config.toml
d_model = 448
d_mlp = 1792
vocab_size = 16384
activation = "squared_relu"
init_std_up = 0.0247
warmup_steps = 499
final_lr_fraction = 0.03
steps = 6080
dataset = "wikipedia_en"
MLP neurons of a small language model. Each row is named by its layer, matrix (up: input weights) and neuron, and shows model dimensions 149-244. Each number is 128 + 24 x the weight over its row's rms, rounded and kept within 0 to 255. Numbers have three digits each.
After each neuron's rows is what it responds to, as a language model described it from the Wikipedia text at the highest values.

L4.up904:140137116111140109117135100112118128145117168081128145138129110165117108126170107120114133119070110143093129112104137147140114148093117151122119154125145099144119150092124141149188189116120134152118134124158091106108135122150160143134141110088148181134159106118120105143106128142066107156
Responds to: Table last-column cells. Final cells and pipes near the end of wiki table rows, such as a Time header, point totals like 25 or 16, and the word time in Running time: or at the time.

L4.up1385:151163159099117109133156118142127131102123116095129168111190079126153113126101075109101110148093108137128106126136130136109124115127095127096155087129157112129098120131118152090120148122115123166155150118162125141110154092148149149112089136101118149123112081152119150155117129137172133105
Responds to: Sentence-final period tokens. Tokens ending a sentence, mostly a bare period or one merged with a final word piece or digit, as in "population of 921.", "July 1981.", "all land.", plus occasional semicolons, in encyclopedic prose.

L7.up1178:116115089124128098070129137145118120149107126135133112146170116081119173137094114166153146177127112137080129140131138136117157051097127141139134158108131135149135158142119115106142154169131149133158137094127128112105154152099106112103139096133099152150139096158089145114108122084119114126
Responds to: Taxonomic authority names. Opening piece of an author name after a Latin species name, e.g. (F of Forster, (S of Scopoli, Gill; weaker on words or names right after a name in lists and tables.

L7.up1469:108116133103169132135145098147057126128087109153137113155166091105113135132142110129127085118137048169150161149165101129157138128116115131156130091132159143099142135092124128142096151173108193176096169117131101121118115103106145160076157144086106151135126107115143076141141147124105143142
Responds to: Section and table header words. Words opening or inside section headings and table header rows, mostly in sports and media articles, e.g. Appearances, Team, Title, Pld, career==.

L5.up1319:079108150102130128116085141122112114099099124091149142143129129125104110134121136112132074120084139186138153125179134197143129102150129121154133117148104173104169127139116103178135149128121137160107153125123112138088126148096125135126168120159100161146172104160094124135091136122122112132
Responds to: Label nouns in compounds. Nouns ending fixed label phrases or table headers, mostly sports and stats: "| Time |", "League cup", "NRHP reference", "football club".

L7.up533:111145131142120111073143127110136124133122082128104172113162133127113106064110106144124117118128115122130122103140048126105114106155092147144155142143177117100093136151115124104156129092109120137100161126153145122105156114127116135104103091122076113106100110115106156141110146133138112094
Responds to: Sentence-final period. Tokens carrying a sentence-ending period, often fused with the last word-piece of a name or noun, e.g. "Newman.", "County.", "Camarena.".

L5.up1679:177122109107120108125143124111144144163142182152126148134134116145146153144112129086129176111084120138085129137098111058093110141127130118127137143108144135170164166146141125125083164133126134102133102122117088123145134130111131158099091064152104169104137121141112105121095134130153121129
Responds to: Structured-data field starts. Fires on the first token of a field or row label in infoboxes and tables, e.g. Average (precipitation), Density:, elevation, and on the leading dash; also on a/an after "is" in opening sentences.

L5.up555:100109133155167120110088108124102143173102122157131093123132111131096141159111126142115086112062135102129139124169106185098126072098108145193128151107132110148123170147118105123126149148131142109151117129142069112127123141139122138141107118139121129131130160120110093107125126136143156161
Responds to: Source preposition "from". Mostly "from" right after a verb or noun it completes (learned from, benefited from, assistance from, shift from), plus other governed prepositions and verb endings (-ing, -ating).

L4.up1170:110098179140166115100112122153074093145115115098155189096126109166162104091159159141150151100117135137127127131145106129123126115131130120145128150144161170120129111075128162166111138138124112154087117095127126087126084161104119148116129129149124158154135137117095120150126118119132115153
Responds to: Temporal position words. Words placing events in time or sequence, mainly early, later, late, first, began, as in early 1591, three days later, began his career.

L4.up593:129163100117116104147152127143153150150141145160149148093145105126128122121115117129146120132101097124145136139122130086130130090134096135098122138127167148128064137124137114118154162153109132099101144126107137149109157139151130129069081118121088154130159124158119140102051115121111135134
Responds to: Sentence-final word with period. The last word or word piece of a sentence when it carries the period, e.g. males., India., politician., also Starring:, usually before a new sentence or line.

L7.up1477:128112111126119134090138132087168152156160121121106143144177120118105095130086142113165163156170081146124158136162092142102103095113098135110130121134140164106137138055081122088103133136127138101103108116146141119132119123112104146129149119094094165128172156131144104155121132122133139103
Responds to: Infobox field labels. Field-name tokens and colons opening a line in bulleted infobox lists, such as Area code:, FIPS, NRHP reference, ISBN:, Website:; weaker on table cells (Labour hold) and stray prose words.

L7.up993:109083144123147129091143128107140129220121123125133119115133101119149175121141136096141125095129121120144143148179140131118071088109151125170135150120173095123152162132130084166137113163141133144146096163117127140110119137133102117118122082105110115138128103091143102163124134119136149159
Responds to: Prepositions after nouns. Prepositions like of, to, from, about that follow a noun, adjective or participle and link it to its object: parody of, letter from, involved with.

L4.up1252:166126174147106110143093102157139121082148126164123127095154139147154147145104119144094128134130115091096144140148094131154151108168125156139128123136139174108113138107161112102136165137106140137127129140131125133102141121157168146129148128098122123149136130176081141153138148127112129154
Responds to: Table cell separators. Pipe cell dividers mid-row in Wikipedia tables, mostly right after short numeric, dash or empty cells (scores, standings), plus "—;" chart-list separators.

L7.up216:120147142080128112151145123131133140123114099113126192151170062115131149139099115099148146159101146114125147135128062141101138112141067119094176120122195111130109137155107113096136095122118130146093139122167161139096149159139133126109142115116087149117122103129123135125097107143118108111
Responds to: Sentence-final period. Sentence-ending periods, often fused with the last word-piece, closing factual statements after dates, places, or names, e.g. 1976., Tortricidae., Marseille.

L4.up252:120128126168162127116144104140122084174150086143109135132154102151101136101123050104137115125129140134129193122126123155127106123123127124168144117139123141123103132123115148136094119125134150163130121110158065096110125115147114109093117144132128150113127173146155130081141172114150132122
Responds to: Inflectional suffix tokens. Inflectional endings split off from a word stem, such as -ed, -s, -ing, -es, -ates, mostly on verbs, often followed by a preposition or article: wat-ches, revers-es, confir-ming.

L7.up1644:120142119135142125148082130153133106145156138095127182098106104084132148109084106095134123127159103113105144137111093134151057153094103137149118133130102118092092121090139154093086133159106135142141165146139108117146129186082115101164118138121132201142153106135138103115146129135129154092
Responds to: Capital-letter fragments in names. Single capital letters or short uppercase fragments inside abbreviations, initials and names, such as U.S, H. G., Louis XV, Elfsborg IF.

L4.up556:120158154121107120132125135137158103117145128103155128132136093153155112090093153134112140140133104078136079113156108124147106098130141126163095112131132126121105132115135129116134127147132153171114122101182131159158131126171147128108126141108164093132148144121148085116090144114089149136
Responds to: Main verb after subject. Finite verbs, mostly was/is/had/has, right after a long or complex subject noun phrase, e.g. "the series was", "the reservoir was emptied", "Camden was".

L5.up903:109130113126123098108124093141098130138138133186147157131158121091124163124085120125131142102141089132100107139138137162108121099102137141145133138133141123114175155129125159153118131115138158110170169104117149091121141144106100109128149071148133139135136118098143125121134151129143135176
Responds to: Second capitalized name part. Capitalized word-start tokens right after a proper name or term, opening its next part: surnames (Premjit Lall), taxon authorities (Arilus Hahn), run-on list items (Rina Messinger Israel).

L4.up1421:123125126140147116142124081137113101103150111100113155134094110118111122108126120118135117170119105107160142178117087133133120149135112146136106087128130176060124174112135160091115086086106140130099151124185133109148145120094133136145104107093157180152130152104110112131141146108152118089
Responds to: Closing parenthetical inside names. Closing parentheses ending asides just after a name, mostly birth–death dates in biography openings, e.g. (born 1985), (née Russell); also middle initials like H., W. and a nickname's closing quote.

L4.up90:147137095118105136107129124118104141156114121121128138149164110078110174122090145120102117114120079121126113143126120156140111136127101132086164123137124147099168128113134142117115178109125128076145125138106124126135115143119099117134129106136123130152134128141107142161191144121110144090
Responds to: Proper-name pieces in lists. Fires on the first piece or closing comma of a capitalized name in bulleted lists and tables, such as taxon authorities (Hahn, 1831), person names (Nak-amura), and place names.

L5.up1466:138135155107112110069174117105117093124170121155099162101104114139144167061130087114157130130065072132112121137166139129143130099090134135130119122134115100131097107104128151154164149166149140162102136145141081115130128117154198145120086140173148164075138115123109172096084174114089130138
Responds to: Word continuation after parenthesis. Second word-piece of a word just begun after an opening parenthesis or heading marks, e.g. (b-ook, (w-ater, ==R-ep; also other mid-word pieces (underw-ent, reg-ulate).

L5.up1637:164101138123118123148154130103122128124145120146147136132129112100156152106122117133089088107105101111135151171161129135130118131112091119151144100132156122159149117159129110129120130111110139133058140133119098149108127144132159129139088110117095127105104077115115115127114119117096154133
Responds to: Sentence-final word plus period. Final word of a sentence fused with its closing period or bracket, such as Australia., 1934., designers., and also closing == on headings.

L7.up52:118116129122155085102138136126117120120120125108110123127135120138152128116146144154130104140150102123125121174141120147138082127074121150160135160166146174116111142111151092109127116080110148141082153118122083128096116107147168133115145154143133135124130113076122133152111142122124108132
Responds to: Word-continuation pieces. Second pieces of split words, often after a St/st start (St-ep, st-rat, St-at), and " of" in infobox fields like Place of birth.

L7.up382:140054144133098078117166164111157146130148122170178146127130081127141142111086129128155159128104148108113184166149157124122106138127146148120138149150118171144117131107143079090148150125149174091115141166164105144151122157150144156115086106101110125125131149097159114135100144159095122150
Responds to: Table cells after numbers. Pipe separators and small numbers inside markdown table rows, right after a numeric cell, as in box scores, standings, and episode lists.

L4.up617:112136141112135130124124139161123151179093156129123150091133108140121121116089170147152178129151088125113157179176134109105112158099126127124154130129138148122194134122115107132081155125128116111116132131095090153105142121078090173108117086153076130142177156148122116144098138129168137150
Responds to: Structured field labels. Field names and separators at the start of a line in infoboxes and wiki tables, such as Density:, Box office, FIPS code:, and row-leading |.

L7.up604:134137110127139090095123121151113110111194156102125103145144127131111125109096120149132126118109137154092129142108133156161145097083089108195121174082180110116116141089126114126160147157126195131135099112124098117090113156117126135137119138111159123155104082149143125107116125102112144165
Responds to: Plural noun endings. Plural noun tokens or plural suffixes completing a noun, often after numbers or "one of", such as films, licenses, judges, poets.

L5.up429:078135137085152110125142129131086129132118110076151087133141091118104100131129138117116140133171108109130183120151144170108159068127115129133107116131162127120082130146142135151131099143126131141124128053132112138125127135117146126119114156086130112151124186126105104130138156113139123159
Responds to: Predicate after long subject. The token right after a long subject noun phrase ends, usually the main verb or a linking word, such as was, may, dates, at, or a table cell divider.

L7.up1324:127107151145157120078135138106120115125159126130152112122138093125137180106151157155145138114125122145109152157158107150143110135127093129181142128127122082126096126102115143131124080175105123108096127131178091106149106128138143144111139105143078130120119108107167114145138124085092156135
Responds to: Place/time modifier after prepositions. First word of a time or place phrase after a preposition like "in", "of", "at": early/late before years, months, northern/south-western, New (York), approximately.

L5.up1470:132108183105158117095127112086121129139130154080124155121126079138114157122137101114118096139120127142140185120102136135151116105117108105166122106134137138121091134119141109168143121170116161075086121124167138149158158153145198160080118112072105138129151120123150122122115149130116141138
Responds to: Temporal modifiers before dates. Time-qualifying words right before a date or period, mostly after "in", such as early, late, mid, until, spring, day; also markdown table separators and pipes.

L5.up897:111119137111171135139133133141142138135122092116118133150090162147110117163108143152120100149130113180089139108193150126175133095112103127118130168176116144119135130130115118174131145137141169178089107112109137140143150136142126155150104124161148140140137119137165107153110100125103085090
Responds to: Table and infobox values. Numbers and separators inside Wikipedia tables and infobox lists, such as vote counts, years, and pipes; occasionally mid-word pieces like im.

L5.up223:129125115124133101123114135157123068152146114116121109151157117137130137090122164164122135136126122173107210131143121158140105107104113120180080131161117100101138130097135099144114126103126134158117108109140092137122098142128117149139110098183131127099112125137146075120114131128157135137
Responds to: Word-final suffix pieces. Final word pieces that complete a word split into tokens, often plural or verb endings, such as -s, -ates, -ines, -ge (reforms, estimates, guidelines, badge).

L4.up1091:125139124084135142147166124133128143082150113099148146138130141122156125136133102097137112139133148124069114118174157103128119115149115132094099179155147141115135150108120090128150159110132096128109145096133127121127154138092150145112119103116139169101129131139174105115098130107132154094
Responds to: Numbers in table cells. Digits inside numeric cells of wiki tables, such as goal differences (−14, +22), vote counts and temperatures, especially just before a | separator; weaker on word-final "n" (Redfern, Kolbotn).

L7.up508:116108130064136126132115120127142108105128134111114139115106148152144097092147109132108131121126100088116141121147080122132166092108119163144135128122178169126130155131122080115147157154166120148153124108141148123100162144126141090105119154108128100187135099134148171138122131123097111091
Responds to: Boundary after organization names. Fires on the token right after a long noun phrase ends, usually an institution name (Commission, Corps, Line): a period, table pipe, or verb like was/to/would.

L4.up1538:138137108127151102144098111121126116156090115164160166130112115123086183163081108118122117102071143124144143113117116147090093117129150156150135131116128151126124165110154175122117114120125124074144136117143156122109146163086101144110124127099158145169157131112126134176123158115158135159
Responds to: Prepositions from / by. Prepositions right after a noun or verb, mostly from, sometimes by, with or at, opening a source, origin or agent phrase: learns from, expelled from, release by, released by.

L5.up1170:133074134107107130117123121132096158100170110135101146163107118123134133121050139129125142113068099104097124192135118143124149138098137138126129120132165160109079171148125121117144162121108144091096132131110113113075104148153159123120109128120088162132143133129122115156097124131173122124
Responds to: Field and line-end boundaries. Tokens that close a field or sentence in structured Wikipedia text: table pipes after header cells (Pos. |), periods after years (in 1991.), colons, line breaks.